{"intermediate_size": 832, "rope_theta": 51500.0, "bias": "none"}
MLP neurons of a small language model. Each row is named by its layer, matrix (gate and up: input weights) and neuron, and shows model dimensions 80-175. Each number is 500 + 50 x the weight over its row's rms, rounded and kept within 0 to 999. Numbers have three digits each. A neuron's up and down rows have the sign that makes its largest values positive.
After each neuron's rows, "fires in" lists the words (lower case) most often at its 100 highest values on Wikipedia text that the model never trained on.

L6.gate494:496510424455576506551585456517462544477456502543426473541533445619559406474446492492485479579429528485503566533549561502526451525559501525540465555451523548576525498502492529484576478505501552499440497513544468439603499486518536468477528456467412538470514473488513460429518530471537454501
L6.up494:538520545461525541553568475481478550501431478455357461582498454523511527463539529428482425502475483593507455461554525508423521525479561436530521541476592492475540564446528546535557519534446534530435575511502490489516562477452535468519568527509445526492496430501454483470516390352490497498
fires in: "on", "to"

L3.gate311:497472391515548491509488556537511460446477525400623437399410511444545460360432564418536559491582461503491469534572563510520544459517499479460521532417518506557557478549477540498363533443447380484446540390575489578561494475503516532484455486556386457470595482426451498540432494522530528521
L3.up311:529513442460422482507525533468577406408477527462588552472522574432516471472459437414551586578481535486544483471530555552439533553526545441440449386536487431497510514510488517503452464492500437482468464414453472418496503470461526565525368469536466448392549498474467510549523524556480479460
fires in: "to", "just", "soon", "began", "instead", "two"

L9.gate153:457540547525483501453489594486463525429468439493531526387497502564570486509484459483501543448531617456542432403574502522515453556525438512587450523519485529425509538470514532523563545573501529452467408476492473506444498567436558451509599516656487557512467410504437510513458531548531501535
L9.up153:416546512554458502503552495541476583375494490493453527492455524520448432498481467469516629493517588479436422453435527486522487469519530438442458549438522492518533560539461482446531515495495450397426402475394515476404496533387481470594531495531529504585477510491484494488471450564488447565
fires in: "of", "in", "from", "under", "for", "called"

L10.gate356:535485539452532481497492475481407571461475529513599450487447528528556494545529549496380518474424431471479577516523610522438529431552475353508493430476598528552543476539420434476452517454526490554494515440448441424538583540484510454476519530463529455449534536489406576558480462497514499556
L10.up356:541496555521530489537484411455458529464571574466502444527572547486516523512536568469510516421486539436476451478535434452482454466542537508569604424431598559455531487501563458608518522580521553558465501446535574483512399538526603417526604532454498464499510440510480545533564568488524499427
fires in: "her", "his", "s"

L4.gate231:513475483568544523508520505503502460502554524570537493479425519489506458575535449334495478519507506414505463486534481542452534425530530396435452474494538543451489571496419378536540555450539484467472482453456538513399546474551472530522490519434412506401585415502490435481495471484485471538
L4.up231:520535500522427506463564506433522462502539461586489489409530503561576535517488440396436522439549472563611567501469407520588569482583527441526451445442447500459517436478582560462512480390469506608537536420438498483459483555501478525426530495545600498510523547495501565459520496408474436492
fires in: "it", "film", "book", "he", "is", "album"

L4.gate652:484548466419568391437568506462436500487474518482461537554549515526554516506478537472541481568387458519524456546454493555502543468461447523486446520519508502477531515589412545574540462447548549442494418455475487413469583422434561491521489469431434489523438518381582439548527523483540544523
L4.up652:530479534488464480361571477542516426518525509527492485479498568518461468436391488464538511508416513588501577490521546611476461455478495378566628570528464560486499504459443479474505497496491517474471536503460454518486499498503514425507486582460477451557473569461501471497568471429491501565
fires in: "he", "under", "of", "father", "by", "son"

L3.gate188:500578343469469515479505529424468398403517499494491501533462475474520504507477535505447510622389549448557504528531483367586502506453603528497496432567468467503463457578536520506487487543488497488529457633505479433507489472501472537535672531451513579501447534535598501536530407474501467591
L3.up188:507448481531345559475552458544503437471574563509569537498533528523501460497535496485517492537400482492586548512522504574575464474508438476437511461413416569639530396430479388469453506539554464492569499546556468492461501458441537507552469600458401526480504537477524518551508520575465458437
fires in: "of", "in", "traded", "to"

L3.gate130:417493467467543431563568561439477434461510469475447511630457445460613467471520427481441472570421574505564466499608480377589455474560575412469567568482502565380484425434466502490463523503494559541526411476523529478534382515480486464480531555389527570572340475438480478549490465498579539509
L3.up130:491511558366396427450509508524518497391514497509429464412502529502477430346560513438451500573486603461540552513559559468460474572487591457367544514479556679502463489411488434406487504540502536447514507449549477531483520531514574448565509529555428489442451434408471508537477524548496542430
fires in: "of", "to", "by", "with", "in"

L10.gate37:445520577531393527537523532508402476527457493534460529496562600484486602480525566492512553427500480518415387378521572467456553430452485462516567557533465521555414455520492526507596478600455469531502543463521501488432505487489489542561450433511529523513402467516454459592481556496538576525
L10.up37:515596504525508544508393615523459519476469506486503567493457469487436511595558510593576628407466441508436374411546518470489473424476474503501494585554507530553471476474482544530495516514555429482518473455574479421469555523543588472554567470494596568513469512549474478502467525513615514536
fires in: "an", "another"

L9.gate459:509518462572548465518532497479489496375511486488511525554458515469490483388539533382438541587517487550455454515507529546476506403513511563535499440461484655518516558532457456586542559420440478464515482460430515467443505523513505600495491436563450598504427539546520511503561535396514525457
L9.up459:493452473603477518573532576456439487458504484436507602511447609516478523431452465494502456472512523528530472543517496449468502476495578579592540516541544530454528558520447470495498492458552420539452491617547489449534498546468516510404362478438422497515446509493620474480449616433500460573
fires in: "was"

L3.gate708:547472569517441539543561492560347564426466476487499489545460517478581537501492454503557464508471534547517558588405533486450518564492564472489488508519551536574512511528585617472554502499488445485443514498545491509478553538472569406553582576495542560498437587503490489473416548509403505502
L3.up708:516466559509459576538628471553386526385489497534450503494506440490475558521601512534546492509501569401496444533427488504508513540475496522521467480404463495582473524539598526489496470469500418444548513477508414512458523515453545469521555551467500531570483574459458484498441574480423544493
fires in: "on", "to", "of", "madonna", "only"

L5.gate164:517458505579496550535412540515426498488515439444448460494423438557486495425549468441456491582505455533623624501496551526433454502525479499508521495520430521536513592449514525577537579644551487543463587518579541506500556537518566525506548525445486466608477627471454462504455553541521454577
L5.up164:519585399415468388477470620465450467457504506475565453463537504528562486497574530475520457455558562476523477538608480434514505427497502532459440536511483530449499589510530493498515426465465509453448547501552577455401463513530473483505493538486516445380429606426544598496503383356441524476
fires in: "at"

L3.gate553:519509519529455440489520561508554464417473510561430519383461320577536544477480471450535484510583435494486516491567445560544551439463449492492473599552498526493487499494556453561514463543388500521458501499465480517491456453470534395595541555531545389532539502533622466479452592489512483534
L3.up553:471593504518507531530438420513487498478426519443517566570421557617468504472442540525507433416504557481496392444545489469494492524538561521480485523524589452506513467477453546453476454537535458482423462348482565494450450563580476546525390565493479502436456485593485453516397461548528550518
fires in: "to", "of", "into", "in", "end"

L3.gate295:482516430533544546363471503543397511465541527547508567557479478452593532450489537467541579521468526480524497451552619468468552424467431473468464714468487495518477500456530516547491572537455429527492494459412546426505585575486554436464496494522477567578440550559519503514466549522557447423
L3.up295:453467460475499459503478468456489496501498522498461467591524460433545603436483514535456640493496484535510433420573575501501589399519536577552523540507496512413451483405544532539447512603441492478450467499436564433502581600523573524486517507496477521549544581504533327593490560506530543421
fires in: "to", "in", "left", "traveled", "travel", "over"

L3.gate26:508538581414459508543526517515485584503411478466452492485574431511494486501437578489469610496451471478511489505595526521529527498457416540432487563533422571454453490477500497537569522467520524570428428554463635460517431495407604530515527426403423569495470484414467471549433430472528462517
L3.up26:468495362496536504553620493529518613500502526471432397508489437568548490520479530534436510522562489557466427434481450522620493546516575521482448442503476462383503534580481526524471537510532550569444630577543558470498607441509602401596494503452489571464573544476466501441494506415537561484
fires in: "about", "of", "to", "on", "than"

L4.gate636:536463437392447491524580460533449497533464542516504566534456497495450450419462461371427470494440565497463504530575478445502460478484479508486494547449564539555572450497437433462434541433552541478483441516588676520482524470418486500619481562495503531446528481522474452481444441579549446546
L4.up636:368412465567530579552527480515498527487408590476525499469498530516554502556510436389511509556454555528514439464521503541498429488499550526388496579512422485469470451437577493546667533477498531498444482451547505456459518553530474455526546482484423533497533473461425497497461418423393518465
fires in: "of", "on", "we", "in"

L4.gate826:450539439506524613452462496422524584562519527510509545532553555421362529461406475387479463519488498513489429617455482540548429405554507489572458549477444531543526525472520503566478517432517601477480459377520485517581520531401453472465514502583458499350432424457550437526451500476464552550
L4.up826:357476499432472526425535528347584458485427488570472536368561560512491484484518514468472557444465487519397459617490426538589489543510519461584514587489560426501477526511412382542551502471431446476456413453549520536471506457387486573466547468455531554466517560492606489516550421507521455441
fires in: "they", "also", "he", "she", "ukr"

L4.gate149:495543440516506613513491515600488538556470393587492423470474498532498513516529541518461491440440490505455475489508487407469427594535453459474533479475475574545509506454450484528498423504463497476466439393598528490374538523529483465529503457518448531538461481429499452434572549461516563542
L4.up149:572494502515361479526391535486488518593455382510461507449491424477492479503434513496475505480460516447507548515581494472499453550526442434497492542475518497487515541500453504487433435454458545467496382356559541493428453526565463498549542444486492581478577471504551488441668443475465515499
fires in: "an", "san"

L9.gate466:475532449438540474501421428527426427571471472475495517549604557497489464587484478471452389481496513526461543592451535607509545506478557535537459477529538509504518464466395542507497548454497494549396474484434431497535524559518492456415477485507442521509547524423449605451585488441603528565
L9.up466:548485509467441436437435516476533470497471573518503449527536444497488557595496545486348473562423497482441403507490526515448481486550418500558456499417579600511540453561469491332517479451521555517414462458464461400557448487558593421506490508484444510460510486457439576505538436519622538527
fires in: "the", "s", "its", "and", "her", "their"

L3.gate499:532507447523566465572453496560433492521444539516437513511506403502492492484510527412481525477506563549508455449452568538442429543435472517490483535507505502528524482456481510420545508507485509558513561468531626469486541529503541503570573417555523535414506524469512481433457471513513551591
L3.up499:561518491450503493566514511518450454506528552439500491444495478540502487512498457459478510522483533479588457500465559445505564509453492468467500490534480516362496548504489498475426568426496414543519541561532556425561492516572526480499509504534442537475415475436491577520475472493483564635
fires in: "on", "along", "upload", "ling", "between", "aleppo"

L4.gate95:540567478566450530438499512564495560441517580480474503610549483474469511580444552451544506441589537512527455537454430418565477511517429500484408518534609591468482563536475474513437529539459434494516461603502494502516521424563474452534459501428584422441558562488492452490470549466415519476
L4.up95:470459398541495432526564442581501544477459536457576621517529512502499430458490456467530549407459482453482568448520549549586525586561501502410494506475521529552499567590427439635553577550552480472452504408494515498437466506501521489520499501478586484517519444473437474500375488527469471496
fires in: "there", "that", "it", "to", "how", "what"

L3.gate634:486472584499540482495546426471489496531480436503486521502565499506478496457543500467426495453498482519659498534430476541373480509462520523411528573406442498585449526494443452610477511491510620566513423470424543475435520464556319573484524469469520532472494484537471551417535526516517592488
L3.up634:509480519552599507580464425416464492513494548529493583561525438462450503564463411471489435498466525556482483566499511447508546523445477550512521584502488527504492553475499478553521490525430521479443500491485512414512454437591465538541379506514501480513516490588517481450445482505558573437
fires in: "years", "time", "there", "months", "year", "days"

L9.gate180:620515363410544507552440477573450531414457567464437480548423518586651514521544424497495502556508530577487471530448518503463606464463553426508474539462467486546462476552555493564500459490457479482542467475486507431434478519515506456513527500415513517492467482437536471540433579489447565522
L9.up180:575418418527504463519501521473391512524536480386514455519477525513473451619522507552534448624432507550508542540535443508468511574493595473535481573557587516456539589598585531523502454534521438541466524468537559480491500479524572433564574490468451497477479490516452425477466603510482606587
fires in: "on", "of", "along", "to"

L4.gate303:503487553514502504455450520512485512452534524552431499507446517554475534487570445489492659489456449491503482510403507551521541468462464525503559511453570395518453550451562512622489545548544565502506486451473437405494457485410524525501545574492421465533423507500497495542529557470488565506
L4.up303:451466435457466544511523480585484497450539534437498462497473482500515415513587493465550491484453496529566614513496481448488488550493574541531466431570451502457548554506491508615440538444556527419539462562606459526451528499448459431489483383410470521577461494506472489501551478501529502514
fires in: "suzuki", "however", "below", "almost", "but", "above"

L3.gate749:484581488500601465451463417389441495522507498473565494456505533575515494591452491476548532513468487528468444611456612500480503576522505483485581554488505555541467539526508476460465553530577530553492427496468463531576536575618530457465478467469578436444527515425415573561468500498482531552
L3.up749:513500501521440591497470537432440454544433525525513428561522412419530604477508538558553575493484476517399537515511531449496462541424468492394577510534507454549531559510479560551451533445537537524583543568581487517512485542478480466527484565473500577439497440572363470496533500403573470447
fires in: "due", "his", "her", "its", "duel"

L9.gate520:519451505585499421511541482525494566444431553503564502567550517528535537388452529507517516504532452558442487504550508485508481600473522440471516497425504555562508551546562515557562510439508550493510477465448509355563443464498598550591569458486545514483603573534555518546508489608507539548
L9.up520:481371472536515414484486442444515637482541558589593511569527533392483581501481591503368480427498553375509493514482480456504498509434511477416427513437531537530519590465477534490494498435413512493486443519465501495469491362500533486579476557546498476478457508457470490525478473451500584480
fires in: "the", "s", "m", "qualifying", "round", "winning"

L10.gate669:563531426447498511495569446489553426426573525501508448406472498662504521492429551452453567531514579568521457465545534495512577553505506456547478507510562550530545449503455474566554479472499533495374402559549508450527585472408475409537455493524518504495494462516505567513485578470570465608
L10.up669:417565460364523576563584437440481552522506561468462492371493506415441411475463472432454601439399600628532516396513451578515492502543498477571452539440561566538474446485460455564521540540521438495502471446556520536489526501503574486455504497528490479436560448434508553551465512543478413549
fires in: "to", "would", "not", "t"

L3.gate677:459453508511521456486567452514498566453525446457502449513501483507458481534529472436518524434531517493467521486515550460536511467385490484478376503517442465503477484429461525514460472483493408544467385432514534531526545463527462379521548537376488461566512497478466344464521465609590493569
L3.up677:512551419512552553483549495533517591490471512458343530374450530490551508359525576473509579455484510582494549511484547438561534451486361468523443602453592474519520466447504477516439532484540457543535528390493483511593513580476560477474418504488574538543451559491589380539482487569569440541
fires in: "or", "borderline"

L3.gate204:519397500570447539485472529449552468535484526497558514393622357535506485533465471432464548441532555430488467555381503534444507599523488520549551556549545557491514612490519510457446559554492487512456522477360463516507530518493567483457423510543453492540542509484504515515652452488459527536
L3.up204:529482515473652517503455469512504547459542462599450504440437428541430384517426475583493567535557610484489519560451382432605593512416449482512571498527475468552480469454483523486503553496457529477498603434510536561377499501521534515524448469520438452472528509544509547414646503553475504496
fires in: "at", "on", "for", "until", "with", "by"

L3.gate45:529518504434539547484568600578428551506560509532404408477502457566571519453486496500554482488484533505529477537489528562451515586477599517489476455572472495517518526403486502525367546570485539488524500516434474514549500496405411442420469583593410527498412549541439398491555558488550387538
L3.up45:528488535482516560519562455497433585477474532550371514581439471573536517475477507521571495508576507536455502514466505469537544507524518549488514455601484501539526559487513573480460504588459478442599495506525475546547493484461402533564570497542474538551430566528496417405531437554572379562
fires in: "on", "off", "when", "after", "who"

L10.gate353:467416503529482461507504493509430537465438558455413428476495506472523499444543460487473475550465512472463500597449424516481388446490424483457493508499471451515509523474439523513427520458577497536508569412563510419412542475492514494542450495429444401593551510513448510447565613493500474467
L10.up353:486543429433537412516538446423523523507515576415482516393524385473511522532537459445466564514487601553533531482533418504510627557569480481559445550638521530501555469467484550443567430472519465567474450601544419562469570457566506553500455534554370451457507503509535517496502538512437486531
fires in: "at"

L4.gate51:501505523415540569466509432534415505462487468447508535563519582615425440483520483479535452535552461543528531522505516395467496500486489425528492510396475535491435575649553555466498530482474450561466575398532426601483450513452558502492437494483544524445551508569461503424572445464473511406
L4.up51:484516577467527574479588476587388534504572461558471548477504483505487509518533526581457462492551548605453440461577575462516447557620515590478460551377535491473508481556519509497515499505493499548470487444539562572525436550451478571519526454534549548518520508607559556460460452489431539529
fires in: "of", "in"

L3.gate673:463476395418623545529527532601521536542425462554453426517572474597439557544474483492510553539574511531509515436540512478514473491624569512479518508503486497468608512549471482573503507590465568492457478450493588562453450470486573519453537541523432551543436377458465577503483549469493520537
L3.up673:479527457461550454511534550580526490461502472525507393502509440543479438501516525458465488585520556570519473487544436458533527425486595386543481524481369546491543512533486459438523505434548511555565482425505528618442540481509597589475613507448468499508375494618505534539438493503561501485
fires in: "of", "in", "on", "throughout", "between"

L9.gate292:505563591461469467513518529520492499570494537541487574513518500551489507512573502514504540506508498453521415541465462503587419577480514449548474479516406411468517485479534543565570500483558497425414459498464565488517577534520582518476544469522457426459551477468504449503385473479496473498
L9.up292:581560426557542437472517404566542543442443495513637554593526356472569588418518469476510586568523473465555525497621494508488509487505524545428527563550568483473531461503563430531508531450461408446564439465405504481498489482423491399526442566427516465520467450448527431490463542535446561539
fires in: "there", "what", "when", "how", "above"

L4.gate587:469530505496445494449532424417439434547469444492507512498490599485539474549475488411513477513457548485495561494444588477402386519572503512435435497602460446464481531508613520442549419415589520452459453477392570489577585512498552492503553484548521452498520514499448532471573520509522561550
L4.up587:505425445497497439496535507489450531560516451579475448494522524523532416439526521437475492429466509481466453488402577514459401572502467525487535518471549467441459530465552597487410387533520534414468494418608506451515587524469480445530537436483530525487504525444500531537520484450489473516
fires in: "first", "final", "finals", "half", "on", "time"

L4.gate158:472514512494489555460500534569514517577535423507400463559511485471465556496490494483545549486465493515524561543480578559467495552482538560549565519508472528578554529525638444578457434468563549527487443440500483553582504508480495511547478516554510496502525471511451543484423513420506635522
L4.up158:508516437509448560462591459535465548539648473532459400552512433525468510441607403552561523493540570506477590546512523504480436517498515473500542451430483476454463439505498484493470475376500589505499454475557507564518524435424480463566531480565426487446433508467452489477554539455526551536
fires in: "and", "but", "time"

L5.gate52:543507480401511519542464468471522468595508467631553442566450466457536462455463477374493616507429488436521491417520552557515555537513500491442411519419498420534549557462540560538539449484555496485494446504512489435483487549465565598502462510510453564588444545517511456534568441520623514520
L5.up52:492559446467473471560533497499494383433476494491524516472429406561463476405541521497530543462538512406473467569509571504465586514585446408557449527540505511587526537543557583542478461544513567487570403474520470478532520475550475432527470501511495559529515465486464575436550539544574597505
fires in: "with", "when", "despite", "as", "if", "to"

L10.gate22:503460520413513524493454463486510584472544508512554430547551551380567532518443528385405576506465487540478502552399411456539553447536479429472440520458515405488503475471468483521538549563408589528537461601493542502525559510518533511398513443496474593497512508453519500363589403517537520454
L10.up22:497503520463584523517473522589475505479611538573528524544489524523432536581463514438486531449404431527590526496446506518561416523515552492517426478465488518520519521547552423524428496522448417471562513520368542573550607468494513580436567493443660456606437473423563530445500472513426542557
fires in: "it", "there", "its"

L3.gate293:493533517588463496493509492556493630545421542487492488508441441458481461521480492640544428424456445481503424445440531485506522512470457487465505493550377522545583436508526544493441597601411565516453521428555521486503535507484471473544454400495495550468443508497492468618475527449506495503
L3.up293:558446529514453487570527461478410537546517511469396484465480496465471479503446476553502372511500495508559452471547558489592568469567436448554499538580491488435428609523520604566476470574476537476495515470483514430469499542448534580599443463516522597512447389484486448541454485551556506533
fires in: "a", "an", "another"

L9.gate804:401483508476490528532522542547416486491440489457540421542449475465510506511519462467452443476503550592402491512524512585477450441492465502514553565560509519516453448450483607540503466341398444543434454451458438496498580492482513428519542505505495490570411493461522406532481493568595499548
L9.up804:451462549466624417452519482382490530416451558443550501487474496534569532475494538478559498413488460504438456545478571438456531458477441438489491552570601490523497501538425476472479537509453449559529458543484485612513541491527442479523542565465427493550492508393530348517441483611574472444
fires in: "or", "orton"

L3.gate48:401536468475539470463536489499497505451457448549474540537535505496384484506480487447381556490477478458607513500472515483371514438542617492604544457535413529554537528505426490545400574461491460553450520485397465437462336540458498529492478566423403442477473487465473532550523496516469524476
L3.up48:505487474478559490529479495490483526488434468450490466533508471510473476466393521502469571509462521517482507509549514520417569550430422555541500568467491589536573517554489443495457504439524455484541590450481519524421505554438567499459447519528467557541604534595526514494511496503559540494
fires in: "to", "on", "of", "with", "regarding"

L9.gate615:488447497537574477540564535536486451426438444485541554560535487510609479526521503485421562466420557463468482536540571438521493444613521447557501571479512490520504479504451510460637552377461501573410528414501371521502555596506554530517469454522388520519463445461471536466555487540585538506
L9.up615:525513550597473385547488513480508521424521537474502541524392546504571492484520543536413496503428525480465422449503509386553503525510449487579472518519480587446551467479381475431574504442528530486500548479485453479526519583529567607536480571531461588507468476458550578552527472515591500562
fires in: "with", "and", "to", "of", "from", "in"

L9.gate187:513450444502532488450629400529444531476519502472496539577457479542540525505457526485514528465503501530508528512435565490451480452552536579499471479555565470397516475421533504453486592535540555521598499600540522481465615526499532531513454443461499465513537493474556494543453595526479441559
L9.up187:519505518471628502571547510610526586587504570517586452638476495535501429512522467375546564529656483549508586495477574528439524466486510559546505471506424483481457591510480542416476537444488504464454433457434529481441600552489469490547449577491490511504524563449467569495484462483466454489
fires in: "for"

L3.gate663:575426472499503517501521461511520469526545428471511398513482519513532535487460488532490506579496500474505512432473487469516493496573514520423495470568519518558432548402533542467461553522413449550514565447477557426547599406511523455395532460498465472536494485472545490534535611566507499579
L3.up663:573388413447584456470562471522504522497427409499477554459517525453541518538424462482490530518559429465518463472536516530431500539496512561496466470578500485536427507405569545538445530501387424526486510520472520500511546469489552504440506492499468475408497517409515485581489553505605588612
fires in: "new", "rear", "for"

L3.gate343:528470463428387502559487551482484498565486483515468427453461409521470580438551500428503531541572494415541390487534509504508541508515561563412467482563506511484513416536466586529437543459558536452526386461598497408467496598527525521555524558428470490421445401482527540525476500493579465499
L3.up343:587461393425496514578428540507554509602491433445570477473479458515509558486552472481422560489583520386533434441570464455476512513615530526425449521549551463502508434446409595406556427411482552465513447564566452500456519528457476476495490554487469495568464487585518470576498492517532471474
fires in: "have", "of", "by", "had", "has", "with"

L3.gate381:477551500529576513572474480523424444484534481425470473496511415480465603530447564518516523557466466600472461570507512429549546415459568524494453509477528458454500479448499554570547549539541522428452455462444535553496488448504489513573489570584441550404464447540568449464506466507569520444
L3.up381:427534456429601591621529507579499528521443522497566537475541425438462656589449496509536554467502540517494483533515506505453499495490524554521522517456508500477510441447417592572525479497566482479461431441507448444422464613478537443556491538558431566446470455632527500446478480472535496449
fires in: "in", "of", "by", "during", "throughout"

L9.gate600:463438442488536554498543468496442531398430526520494550445521644448452559480550521500542503470526509474433393438429530490526518498517445529518411405427522541533462476531407562515526537510512481523439558403548490561527567591455511449491405475524582558475513552493488467477423537479542483449
L9.up600:497481426466575509415484483554501462503488542429499522481501544547508520526645504506513546525465448429561465482556493489494641536487431364488499541515491418423492520546485536495497450587519539471523446390526524471505577463523464405463460449557619462456614526457508499495470545447519429433
fires in: "an", "to", "not", "further", "00"

L4.gate673:519488521432427502490478562442491486456448523447513544490467467439584441503520500520521535540390540480502463442553447524482454495376482567583495475492469560559498585596502452445519454518419529505536385515447491479471605593417563445468495457454470518581485578500501463485532475514446568496
L4.up673:497425466510490420444494613460530460518434526587497500492502451429552478419440464522492529580503441468435513527554434593538479505462502466505440504580510572566536576479465406453467524457524597453458499446459505539548496483477643524499519433561408515547466462457502577443475568527612617450
fires in: "until", "of", "and", "after", "to", "since"

L4.gate472:494538480487437564454488571491490479492521402324554498427523482525452472338500497565561531442485455514518480484527552520502444503568451531543487433525549483510442545584534532393471561522477427489468436496525438447510397524419497450453437453493453490391461455471458642502451531542492408488
L4.up472:463530454526471503462417542503512422459455460529453463495478529499475486492488522427448393502607605430572448380561607466525431460513459453552419472399521519540378539522509526448419586491493458467485433460519450472373450540540578489512474558466548463488589562645577523470488468543496492508
fires in: "in", "of", "for", "survived"

L9.gate376:562543472474556507504445486526439437473430489477536470515514520576436423364370520439516582522471535446505447533537563510428571514451509516521485484437483487484428402473424416500477429467478411561502495432551423494444599482491552496489385489550557546481483471397602520489457593569535529534
L9.up376:529469526425568465480502470491564511463494521536439501495571516500478515420397569437458453608517554560532342507614469505529506531467400500487419509478393493539479454514501475442521551493491462492554524441585550510380440536514536481492351395482411502463494522559452475497501550557510512410
fires in: "to", "began"

L6.gate748:456508522540453420421520453500434507446437515461493491486506454498535500497504470426536485572560514493504562428521488444479471486503515512546530506520503514574387468546490454512435479514440503516472448479431409464574582551533510444472487578518580460579476545503497646518458469470489500513
L6.up748:554536474422564434512508455625548511529455609582587477489506519561502459495499536496450521551546521604407500445452580552482494445418534615545557500519537479550396455520562447462437542552408474546569531520410481459485543519518502516491398495530505568528467598590600427494499430506455557513
fires in: "in"

L9.gate502:478573582475447474490476581457457571412545460471392458462475506449548465437532511537502542535461521534420482515473517382475496522441398502622469453533523534506548416520467427522453544492507467563600417472521448483467534515543551496457460502504567555535502477479438500595489508471497584535
L9.up502:422535477560458498545469422456552497579551503432475521430401481540592532535569530553459444520537459425437380548437525490408466484481488550530466407544476547511500533439449422345457450520475413452611572516499415464537567509497550421524501468492512430448459468469485489476467513516511396514
fires in: "a", "derris", "figulus", "an"

L3.gate1:456541488535547507546494446435491508414545499539424431488501496487554475511441500423477441566419439494546528388494510491540408453472501423432525536457485554542542536494528486427490437525497517401407464490478475448435528535547558511505579554483540453554551604450480482551496524587529482457
L3.up1:366544512541568512443550419455502458381500439562501466533471475485496467521540540446491524516544445524578466506461508506543503403522503574472494509464454588497536522516572548517524505485462479429406405466499510433502449471636465489546513571575602444543568580450470511465478485528458416516
fires in: "built", "born", "designed", "trading", "opened"

L4.gate756:520472559518470458548473480504534487561420389548557413502492558496590486491579563567548449491570422533514449565373426471465486519525661463618447464461501477591423486500502532506550497513466551581550518499457461391539569519555547470557529568494470464507443538489496557595519490472633477564
L4.up756:497468554523431466514534475489496487469427415534592513536524531501559451469451531575527488479542435463530457513423464514525479530521569493563542479519530487552490447565513608447532503558471616560430614460513530421516510550542500410481536546487503487500468470441451516504602499456578574542
fires in: "of", "total", "despite", "with", "without"

L3.gate305:470513517613472439568427483482447566459416547493560423574450427501607470479538506473465502562578530532548474433511520499502489580567470434483495575485492528482515522527476461548491530489525540517475529472433532511466608564553573462483497510452466560520441555496530513580392400467492503449
L3.up305:560515472558445545543521458563575517517510531436560490555502518458562420494519509496490458539540501480451586435435491483500522554466461431560506561496473533469579587402462441534598484516547490565518431415498598390577514442438574508514528533532524514515451476479531386550542540491507548554
fires in: "in", "from", "on", "by"

L3.gate721:474531512528507523445548549473460511344520465507481552438645505514469528497431541395473462442456606377558446518390483522487560517466549530561456510462474548512515523614400516478459531522458568489556411481446557462520547557412449471530502455502465565442535451509462497444535478539510437491
L3.up721:466578483450502512435557460546495516466509494478486512531561440505516503406509519491479482564518569426497555568450488500508606549469536550630480403447477608543453485489397453537491466538397526481538514515516477501541580474469427510533425500475526540457512413472486474493582453526487484350
fires in: "that", "says", "said", "called"

L4.gate450:498522518380530547481387511433611455489560479511534567545469454530483478407442489411608539460523579439494417554428545504395540449490453520488471538446519452455429548533496457595487481438517485527478420560500471502494553547534508484462462459477470432458394492529505491583625569397389471533
L4.up450:580527456409557509618458557528547483493571497507503514519556523516453494347554532516499533496431614527493389464425483472440539517411430452559412515410432461523426548454479551564477507400423441531460535512549529557450514566516533483475509408450460461564464572519436539457579410449415500597
fires in: "until", "died", "while", "minutes", "before", "months"